config = dict(
    intermediate_size=2048,
    norm='rmsnorm',
    positions='rope',
    rope_theta=10000.0,
    init_out_by_depth=True,
    final_lr_fraction=0.0,
    batch_tokens=131072,
    max_seq_len=512,
)
MLP neurons of a small language model. Each row is named by its layer, matrix (gate and up: input weights) and neuron, and shows model dimensions 432-495. Each number is 128 + 24 x the weight over its row's rms, rounded and kept within 0 to 255. A neuron's up and down rows have the sign that makes its largest values positive.
A block is one neuron, or neurons of one layer that tend to fire together. Before each block is what it responds to, as a language model described it from the Wikipedia text at the highest values.

Description: Units after numbers. Unit or count words right after a number, especially distance units like km, mi, m, also years, %, games, million.
L3.gate76 [165 128 142 148 138 120 144 126 153 142 127 121 131 145 145 133 118 126 146 122 125 143  90 126 129 150  98 106 122 128 115 126 127  61 129 142 120 106 107 105 142 173 109 105  98  89 138 175 174 166 111 141 109 160 123 109 161 114 115 129  90 103 126 115]
L3.up76 [118 107 138 140 135 150 154  80 135 116 125  53 137 123 112 150 144 131 123 147  96 119 158 118 104 144 131 130  83 136 118 121 175  99 137 113 131 136 128  87 116 186 121 144 128  92 114 169 175 129 154 102 125 150  74  79 127 127  86 104  83 108 110  88]
L3.gate1378 [117 132 183 133 104 151 112 139 122 139 127  84 126 109 143  80 101 147 121 164 106 117 120 134 133 147 113 124 165 130  95 154 112 130 127 110 126 109 133 128 181 137 119 107 115 139 113 169 140 150  90 149 109 109 117 122 121 100 112 131 122 158 189 131]
L3.up1378 [141 143 153 103 104 144 129 102 134 117 160 110 117 113 149 135 153 135  83 110 129  96 150 121 140 122  72  91 103 134 157 113 174 105  92 122 174  85 170 105 100 139 102 108 137  87 141 130  81 126  98 121 108 127 144 111 140  87 158 116 101 125 128  89]
L3.gate1567 [136  90 132 165 130 169  80 102 127 140 125 112 112 141 150 103 110 163 114 152 136 135 159 112 126 111 135 128  96 154  94 123  92 122 135 107 112 124 116 111 119 116 106 140 160 131  97 107 137 123 103 165 150 133 104  81 148  92 152 119 152  99 122 149]
L3.up1567 [110 104 137 132 107 109 141 126 118 131 151 103 153 147 153 122 150  64 130 121 123 117 150 105 149 112 114  91 148  33 155 127 135 115 151 115  72 113 125 147 150 161 104 113 145  97 145 158 158 160 138 102 145  98 119 116 124 119 131 121 103  91 116 122]
L3.gate1753 [133 140 126 116 125 114 125 126 117 171  77  81 129 142 139 110 121 157 119 137 179 137 125 123  98 163 126 141  51 134 136 108 136 101 104 106 156 134 164 136 141 155 113  97 149 107  79 206 136 179 122 102 152  91 136  99 126 145 149 103 124 148  90 103]
L3.up1753 [104 119  92 146 129 156 121 137 156 109 121 113 118 124  99 152 164 105 121 116  94 113 132 139 133 145 116 137  57 127 127 116 121 135 124  93 136  98 115 120  83 142 158 112 149 142 112 129 156 124 135 151 156 100 123  85 107 116 124  59 109 121 121 111]

Description: Units and directional words. Measurement units after numbers (km, mi, cm, yards, pounds) and compass or positional words (southwest, southern, upper), mostly in geographic descriptions.
L2.gate2 [141 156 153 128 118 141 113 108 147 157 154 142 175 161 131 147 132  86 116 173 146 112 135  92 159 152 156 127 121 143 108 122 126 112 115  78 103 147 133 119 118 133 140 104 132 154 133 157 119 139 152 186 126 124 109 151 124 102 135 150  77  89 140 139]
L2.up2 [162 211 167 132 108 128 127 149 131 121 121 157 133  95 153 137 138 130 109 143 116  92 135 111 150 108 171 154 134 143  76 105 123 142 114  89 111 131 117  98 108 113 114 192 102 116  88 108 129 127 132  96 125 144 138 133 130 132 119 124 132 110 137 168]
L2.gate254 [140 156 124 152 117 140 134 114 115 135 166 118 128  77 133 113 123 142 146 147 115  99 187  63 111 109 154 126 136 130 112 153 113 116 155 134 136 116 131 100  98 142 126 118 144 113 128 128 115 116 159 135 122 123 109 101 160 144 117 105 109 135 166 130]
L2.up254 [129 157 138 125 119 117 160  76 134 134 129 117  72  94 153 138 123  94 130 151 103 141 151 142 148 118 115 109 126 107  92  97 103  97 150 120 137 127 101 155 159 110 133 129  96 115 143 127 127 140 140 167 103 138 127 127 128 116 142 126 118 141 144 123]
L2.gate259 [126 147 140 122 124 110 126  84 127 168  99 171 113 166 107  94 159 144 129 172 103 160 135  93 124 141 124 153  95 167 112 109 149  97 113 130 157 107 141 147 141 103 124 137 162 145 124 120 160 136 163 110 109 129 108 120  93 107 170 155 126  82 104 140]
L2.up259 [177  85 135 123  98  97 136 120 123 144 103 154 151  89 120 107 153 133  87 114  93 141 124  93  87 146 155 124 158 132 126 102 141  99 170 147 127  97 149 118 117 103 118 120 132 128 163 134 146 117 151 138 124 150 115  97 117 143 151 132 120 161 123  92]
L2.gate277 [166 127 127 206 146 143 112 100 125 117  79  79 142 126 132  74 124 118 149 144  96 119 124 126 125 103  93  98 115 169 107 111 143 136 132  94 125 122 148 137  86 117 130 137 148 122 123 111 127 120 112 148 143  95 126 143  97 120 125 106  72 125 111 125]
L2.up277 [109 139 153 156 155 115 133 111 158 124 156 166 141 108 112 115 170 138 160 112 116 116 126 154 124 145 146 143 121 170 157 114 124 135  92 113 120 138  96 132 135 144 132 129 112 103 132 169 141 131 157  76 113  98 118 153 139 156 182 110  98 131  98 100]
L2.gate429 [113 137 145 152 125 124 135 154  91 151 131 139 116 121  86 108 169 139 141 153 174 100 168  80 140 137 185 132 118 141 123 169 138 120 108 126 123 115 128 169 146 124 134 130 121 163  80 125 136 103 118 118 108 131 148 137 125  79 116 131 125 107 108 123]
L2.up429 [147 162 142 134 162 153 159  78 113 153 137 135 123 129 162 142 146 113 127 123 172 115 170 129 107  81 101  63 112 176 144 152 163 166  84  89 154 133 139 109 123 132 142  88 162 111 107 112 123 126 117  95 113  54 133 123 122 109 169 111 122 146 115 119]
L2.gate456 [130 131 151 162 145 159 111 140 166 153 127 159  81 133 137 142 118 127 122 174 142 156 145 147 161  77 131 120  76 136 126 130  94 111 154 107 150 101 121 150 124  89 121 119 125 148 134 106 121  89 122 148 144 165 107 119  98  80 185  77 122  93 128 136]
L2.up456 [101 125 161 167 127 181 124 125 107 138 136 129  98 115 123 146 117  93 165 146 116 113 166 106 132 126 145 130 106 149 128 117 143 115 115 114 120 136 128 119 140  97 163 147 126 136 135 122 135 136 119 117 113 145 126 135 128 126 181 120 148 128 138 112]
L2.gate723 [189 138 140 130 152 125  74 117 159 170 126 153 138  90 148  93 151 115 156 171 121 114 103 114  89  88  78 126 122 131 126 166 173 102 112 158  89 100  89 115 133  92 167 112 157 113 131 133 152 118 113 124 144 142 109 161  90 115 151  87 134  92  90 129]
L2.up723 [150 135 153 125 121 111 111  72 125 141 128 112  87 132 127 118 151 135 149 145 145 107 134 121 139  54 125 129 114 123 117 122 144 123  93 138 147 114 124 109  96  54  91 131 133 125 108 135 147 132 129 136 109 121 131 175  88  90 134 135  88 147 141 130]
L2.gate734 [122 145 136 144 135 145 137 128  98 153 146 183  85 109 158 123 144 120 150 127 136 113  95 106 126 148 139 115 144 154 112 145 103 101 108 106 126  61 122 110 152 125 123 114 109 162 144 108 106  64 128 131 159 129  65 134 155 180 145 108 141 152 148 109]
L2.up734 [132 120 153 153 126 109 126 135 106 130 156 115 104 150 118 134 113  92 109  95 102 112 126 112 111 154 153  65 157 133 128 149 108  79  98  84  80  98 188 101 122 140 115 159  98 143 167 134 119 119  99 104 138 140 120 130 126 140 150 132  92 164 122 129]
L2.gate916 [ 85  98 153 138 117 128 119 132 132 109 110 127 158 130 128 125 110 115 151 122 181 140 102 116  96 105 130  96 113 141 160 152 154 156 164 134 133 132 148  90 105 150 188  99 123 123 100 128 123 149 144 134 153  92 108 154  88 113 164 102 111  70  88 133]
L2.up916 [153 124 176 112 153 154 132 131 143 136 124 132 112 143 126 138 132  78  98 144 116 159 136 148 135 114 117 103 132 138 145 120 125 113 101 120 160 108 146 108  75 104 140 153 121 146 125 119 161 122 147 151 139 115 121 127 132 128 135 118 116 116 116  90]
L2.gate945 [160 107 126 138 148 139 109 201 127 110 149 108 131 168  98 147 178  98 113 112 133 156 133 133 131 109 199 123 119 126 108 162 110  96 161 148 135 159 132 113 128 136 119  81 135  99 120 112 120 146  93 167 163 134 147 140 111  77 138 125 141 140 108  94]
L2.up945 [ 96 138 148  89 132 114 163 144 141 139 110 165 109 127  97  97 135 126 104 153 150 130  68  82  99 100 129 128 103 135 141 159 133 136 164 101 136 141 103 110 135 128 180 126 144 145  93 165 109 117 146  69 138 158 128 181 102 128 144 127 163 135  81 144]
L2.gate1164 [162 164 128 114 115  96 133 144 137 148 156 135 112 131 148 172 102 131  87 151 117 156 135 162 145  89 112 101 154 169 109 157 119 145  53 144 127  76 100  97 154 102 137 121 111 149 117 124 179 118 136 160 116 133  62 144 119 106 123  76 136 121 102 112]
L2.up1164 [173  93 140 126 123 129 117 114 123  71  96 127 114 139 117 125 147 106 164 129 169  80 145 129 116 118 133  76 136 105 112 135 109 111 116 162 111 130 145  71 121 106 105 124 118 128 150 112 165  92 113 183 152 127 100 132 140 110 106 105 143 166 135 140]
L2.gate1188 [154 133 123  97 123 161 107 133 140 129 157  91 132 167 130 149 144 123 135 171 132 144  81 143 103 128 159 127 111 128 132 174 146 118 117 106 119 113 161 146 113 142 143 123 136 167 174 100 113 127 119 154 132 106 136  85 117 144 137 122 128 126 153 139]
L2.up1188 [123 106 122 136 111 119 140  93 126 142 149 119 181 143 129 147 130 128 166 122 137 138 201 102  88 159 159  97 131 103 117 117 132 133  91 112 122 164 148 152 108 126 104  80 128 155 126 113  96 133  92 160  83 131 162 124 102 125 148 150 111 130 136 139]
L2.gate1332 [117 151 113 171 161 154 145 168 200 132 160 140  98 136 128 129 116 111 152 137 119 127 163 123 100 125 110  91 106 153 107 137 123 166 102  97 149 106  97 115 140 102 113 130 134 126 122 161 118  84 126 145 129 157 118 104 116  85 172 124 124 144 155 102]
L2.up1332 [132 150 153 145 123  93  95 102 146 121 111 144 124  82 111 119  97 116 192 151 121 126 164 149  85 124  86 120 111 168 120  93 109 114 155 115 137 123 120  89 105 153 165 137 137 143  94 146 121 140 117 153 125 141 165 135  94  59 132 112  84 113 166 123]
L2.gate1378 [160 167 144 161 139 147 138 148 137  92 146 167 117 147 130 137 116 151 112 146 128 149 124 139 151  84 156 120 111 116 119 133 160 138 113 132 116 123  59 104 150 134 110 103 133 143 144  97 137 128 133 149  94 126 104 137 153 162 146 175 119 158 170 134]
L2.up1378 [133 136  54  99 111 125 114 182 132 102 161 128 174  37 134 150 140 133 122 166 126 124 176 106  69 155 158 165 166 150 133 152 120 187 140 125  98  94 138  98 129 140 137 138 115 121  81 165 122 143 127 169 123 132 132 155 121 116 142 108 115 168 103 116]
L2.gate1618 [146 158 147 111 122 119 133 126 133 149 161 153 124 148 114 140 151  94 135 128 130 115 130 142 149  99 118  90 130 110  91 162 162 143  97 130 213 143 122  94 147 141 126 170 138 122 118 167 108  89 120 111 100 131  41 150  78  77 127 146 131 149  98 134]
L2.up1618 [136 152 117 129 129 174 114  93 118 134 142 134 127 126 123 143 113 159 120 167 117  78 105 170 178  50 118  94  98 134 150 129 123 115 113 127 174 108 116 126 110  90 155  91 143 157 109 119 145 157 140 131 142 104  99 159 105  94 131 102 122  94 106 126]
L2.gate1752 [128 142 158 179 112 121 152 113 131 125 161 142 132 106 120 110 104 208 101 102 127 105 134 148  93 136 100 127 105 145  97 143  76  99  92 123 134 124 115 125 123 130 127  99  83 104  62 119 113 139 133 161 118 130 103 100 133 125 122 124 157 129 151 104]
L2.up1752 [115 140 129 142 124 112 133  88 131 154 156 104 128 107 116 121 120 118  86 147 112 106 158 130  99 115  98 104 123 122 136 146 107 122 134 113 111  88 147 132 104 130  86  49 135 107 122  94 174 186 105  92  95 135 151 114 152  96 122 152 138 144 176 139]

Description: Titles of office and rank. Words for rulers, officials, governing bodies and religious ranks, often split pieces, such as King, Council, Minister, Bishop(ric), Vicer(oy), Sir.
L2.gate4 [135 116 133 156 125 105 139 123 106  91 140 122 156 122 130 127 101 124 172 148 128  96 134 130 102 132 110 156 115 137 108 150 109 164 137  73 104 155 142 143 144 111 145 131 118 125 126 129 143 117 134 148 153 118 133 118 103 131 155 110 153 114 160 126]
L2.up4 [171 160 124 146 101 102 147  68 125  89  95 124 146  80 162 152 104 144 123 156 109 174 151 103 111 112 141 142 119 140  69 142 116 125 114 155 124 150 145 100 123 122 122 107 141 126  87 150 118 147 125 122 146 112 104 141 109 138 107 157  72 117 123 109]
L2.gate189 [105 128 151 139 118 147 142 107 134  97 137  94 128  99 108 136 163 116 131 155 173 133 128  98 100 124 136 139 114 123  84 160 104 131 124 109 128 136 141 142  96 167 117 133 142 147  77 161 152 170 158 122 103 154 117 130 134 107 102 105 150 158 152 137]
L2.up189 [109 120 129 116  92 139 125 164 143 153 116  78 103 124 121 123 125 142  92 161 141 139 142  80 151 126 139 134 182 146 160 106  94 115 196  91 130 135 147 142 137 131 109 175 125 144 107 105 130 146 166 162 127 160 159  65  97 139 109 137 148 131 129 130]
L2.gate336 [156 122 158 138 126 127 119 122 148  73 110 129 150 133 143 133 140 131 142 124 120 155 115 134 108 151 111 148  98 127 105 143 107 124 137 148 145 181 154  97 123  88  97 118 140 153  71 122  93 162 144 146 123 135 127  97 154 115 119 110 159 119 153 150]
L2.up336 [147 121 138 100 110 155 100 150 130  87 103 131 141  87 126 160  98 115 132 147 119 126 175 146 114 114 147 150 102 145 135 177 103 164 151 137 117 112 133 148 120 144 105 157 140 142 104 133 104 157 182 117 152 146 161  90 129  90 113 134 136 150 148 160]
L2.gate762 [123 142 141 131 118 135 138  79 163 148 110 135 132  98 139 161 130  98  97 154 139 137 109 156 131 115 104 149 165 170 134 133 120  57 118  98 123 171  83 124  91 138 155 144  88 102 109  91 117 111  93 114 104 128 135 122 120 136 116 140 174 117 111 111]
L2.up762 [131 151 163 102 128 117 117 142 148 128 125 129 161 142 156 146 175 134 136 128  98  75  88 123  81 150 106 120 154 146 129 120 139 173 141 114 126 144 132 105 150 141 135 123 114 140 123 165 140 147 131 136 133 112 118 100 190 117 150 103 130 138 106 111]
L2.gate873 [125  84 119  76  90 114 115 110 135  96 126 162 131 114 125 110 112 113 121 114 138 144 111 136 126 118  94 159  80 132  90 116 209 132 122  97 125 152 108 130 115  90  87 139 159  94 134 128  94 137 131 159 158 136 140 138  90  73 134 140  69 123 157 125]
L2.up873 [139 141 118 112  99 114 133  92 157 122  97 121 110 114 114 166 121 114 119 144 124 116 147  98 108 126 111 151  78 152 119 138 178 124 121  90 111 130 108 123  84 128 132 150  97 117 121 145  91  96 138 179 148 148 149 144  81  99 126 166 131 153 158 119]
L2.gate895 [ 97  86 118 125 121 115 119  91 123 171  86 132 137 154 133 134 122 103 124 148 147 141 121 110 176 178 127 110 123 144 142 120 108 163 125 123 153 169 172 140 125  92 138  73  87 136 155 132 110 132 104 112 104 119 119 106 151 129 115 124 151 104 123 143]
L2.up895 [140  77  82 114 131 115 143 117 117 119  80 106 113 156 122 135 103 133 103 165 116 132 152 122 139  89 177 176 107 139  79 140 123 123 158 148 120 145 175 126 145 114 103 139 131 182 111 159 107 132 147 102 134  99 134  96 133  92 151 110 146 124  87 111]
L2.gate941 [148 161 151 121 119 109  85 124 129 123  99 118 101 109 138 155 108 140 139 111 142 152 117 139 120 143 144 164  68 141 113 123 102 136 134  84 152  88  86 137 162 122 100 117 130 148  67 136 153  88 145 104 145 180 113 140 130 124 139 137 140 154 119 152]
L2.up941 [144 111 119 113 122 118  90 105 119  93  94 118 164 101 167 146 131 126  84 128 137  67 130 134 162 107 112 137  88 137 147  85 120 183  73 101  99 103 112 125 118 131 130 117 124 136 133 143 125 151 121  79 140 112 172 137  94  78 134 145 164 148 130 151]
L2.gate1005 [149 142 118 129 120  81 149 119 115 104 114 148 122  84 146 149  99 154 133 129 137 147 116 145 132 134 142 170 156  86  84 118 128 110 171 128 119 133 161 117 115 151 100  81 122 123 122 155 125 129  98 124 140 100  81  90 115 135 110 124 160 144 123 120]
L2.up1005 [138 160 118 105  68 129 125 171 100 165 155  91 122 133 108 131 158 167 136 146 155 106  88 146 103 119 162 141  89 147 156 118  72 132  93  75 120 156 141 159 111 139 140  83 152 108 133  65 151 154 119 127 153  88 140  95 146 156 145  68 161  84 156 139]
L2.gate1085 [114 144 153 133 132  92 119  92 127 143 118 128  97 145 141 156 112 131 103 150 186 122 117 147 151 129 113 136 139 145 133 155  56 121 104 149 159  83 132 161 133 136 167 119  98 148 120 126 156 128 148 122 126 134 130 136  95 106 173  67 104 120 129 139]
L2.up1085 [127 154 127 104 130  77 132 134 132 109 132 155 163 140  95 117 135 102 143 119 155 109 155 107 145 127 101 116 163 113 170 150 128  68 126 134  99 117 154 165 102 107 151 151 102 133 131 105 156 139 100 120  99 154 150 124 131 106 139 155 168 154  96  97]
L2.gate1117 [153 120 179 124 129 121 135 145 141  90 128 109 161 113 132 117 105 168 164 119  94 115 146 112 102 119  74 110 108 104  85  94 187 135 159 100 159 171 143 131 119  78 109 155 134 123 138 109  93 116 132 148 102 101 136 114  97 154  99 140 169 122 134 132]
L2.up1117 [119 153 114  76 127 106 136  79 173 107 180 103 135 102  81 102 134 140 151 143  88 121  99 132 116 116 105 148 136 118  97 104 141  85  99 164 110 128 142 144 117 144 110 143 176 128 144 159 134 109 114 158 127 110 107 129  96 137 113  94 122 144 130 125]
L2.gate1177 [169 146 116 132 136 103 148 148 122 128 112 152 130  74 141 113 122 148 109 106 141 134 130  97 112 115  98 126 142 146 129 135 134 102 139 107 158 107  81 177 149 103 140 103 126 182 109  93 112 133 164 146 121 146 175 151 118 114 121 165 157 137 164 126]
L2.up1177 [149  99 122 104 110 131  95 100 130 103 139  67 151 110 114 135 121 105 174 103 135 132 143  96  74 109 109 120 146 117 136 137 101 150 101 134 154 198 160 132  95  91 122  66 125 127 135  98 129 171  88 147 120 102 130  99 114 129 144 147 131 105 152 133]
L2.gate1180 [167 182 115  81 110 119 131 149  93  96 119 134 140 128 148 143 122  95 109  56 128 129 161 137 140 145 152 143 148 140 116 111 102 105 103 119 109 142 120 117 112  96 126 129 120 137 142 187  80  99  97 131 100 136 134 135 135 103 140 153 124 107  98 116]
L2.up1180 [132 153 110 127 129 162 112  84 152 112 133 114 132 129 124 153 105 129 121 120 101 167 139 106 126  78 183 149 177 148 100 153 111 119 136 149  91 128  97 130 145 108 108 139 144  98 100 171 145 133 130 118  81 104 119 106  89 125 135 113 156 127 146 147]
L2.gate1617 [120  98 142 120 118  61 126 120 102 136 103 169 106 134 117 133 114 143 158 141 135 123 118 136 126  93 101 136 151 119 121 176 178 133 106 132 130 174 148 124 114  92 112 117 111 108  99  80 129 130 135 120 125 144 162 168 134 119 107 149 163 146 129 153]
L2.up1617 [160 134 115 107  94 105 117  97 132  99 137 113 185 125  92 165 133 169 135 165 137 126 131 153 138  87 134 108 110 180 117 101 106 125 113 161  97 188 119 130 129 112 107 140 155 106 133 152  92  92 109 139 102 123 112 117 134 121 135 122  99 156 133 134]
L2.gate1804 [155 140 134 129 163  86 108 123 130 110 110 137 104 160 158 146  63 114 140 164 160 130 163 129 131 114 144 143 160 133  99 115 133 102  99 126 133 192 110 118 135  65 129 109 131  93 109 135 103  87 110  93 114 149 103  98 143 131 114 151  75 149 145 148]
L2.up1804 [100 128 128  93 127  86 134 135 120  74  48 145 158 126 106 145 136 139 132 123 102 149 138 100 124 153 133 147 124 132 115 142 135 141 119 118 148 169 145 126 132  82  86 120 141 162 102 106 131 119 111 135 120 127 133 134  76 126 113 133 116 121 125  93]
L2.gate1901 [148 129 144 154  74  90 129 113 135  92 112 112 120 136 164 114 121 145 153 149 163 141 127 124 136 143 131 162 160 175 122 113 143 135 105 156 131 161 141 156 124 133 109 134 137 122 125 146 160 156 158 117 141 113 103 143 108  97 130 171 135 136 139 115]
L2.up1901 [130 122 148 138  94 129 141 154 165  85 126 190 117 107  78 165 112 106 128 130 103 135  92  98 126 127 138 113 125 127 104 130 115 152 121 132 123 174 131 117 136 116 148 125 121 155 118 142 109 119 115 141 159 142 119 150 110 123 137 116 125 149 127 110]
L2.gate1933 [128 113 115 121 126 116 110 129 137 105 114 145 109 114 133 137  98 128 158 124 151 122 115 123 118 158 120 133 148 121 127 112 153 136 115 117 132 162 157  97 138  91 142 130 153 123 161 155 170  83 114 107  67 111 127 116 135 105 132 133 100 143 154 138]
L2.up1933 [120 126 127 165 153 127 104  89 104 116 129 174 183 118 140 138 126 103 139 126 113 114 120 109 111 111 134 106 141 147 115 130 130 119 174 120 165 178 153 123 109 103 133 114 148 106 149 121 138  97 146 123  57 120 135 123  68 144 133 118 116 135 132 146]

Description: Place nouns and connective words. Common nouns ending place names (City, County, Province, cities, towns) and linking words like such, either, which, this that introduce what follows.
L5.gate696 [137 121 131 177 175  99 130 137  80 113 138 141 137 187 128 116  82 138 118 136 167 131 135 152 104 122 129 163 126 131  73 108  93 151 164 127  96 163 116 176 138 129  78 119 129 139 166  83 110 192  88 127 129 107  69 101 137 118 123 146 131 121  87  99]
L5.up696 [164 136  97 129 127 105 149 158 149  98 154 110 130 150 126 173 110 158 126 167 106 140 119 116 139 132  78 152 141 154  68 144 138 100 121 134 163 131 118 136  94  76 139 106 110 137 110 117 170 132 128 188 134 131 136 114 107 150 138 119 166 130 150 134]

Description: Factual-listing continuation tokens. Tokens in encyclopedic factual text that a continuation follows: digits after a decimal point (5.11, 25.7), table pipes, line breaks before tables, word pieces like head(quartered).
L5.gate1844 [122 137 122 118 102  97 139 136 127 138 133 166 126 107 112 115 125 156 148 127 141 117 144 107 123 108 118  82 129 142 104 160  91 155 118 129 167 148 125  95 131 110 122 131 163 138  83 135 191 100 100 108 145 145 103 180 163 117 158 113 129 134 130 116]
L5.up1844 [176 159 109 113 134 111 198 112 120 157 133 153 190 134 132 161 140 111  96 160 146 141 147 163  62  93 125 142 138 101 127 132 187 164  96 132 124 146 126 121 144 158 145 156 132 127 113 129 164 112  95 106 137 143 101 131 132 133 107 164 137 141 111 163]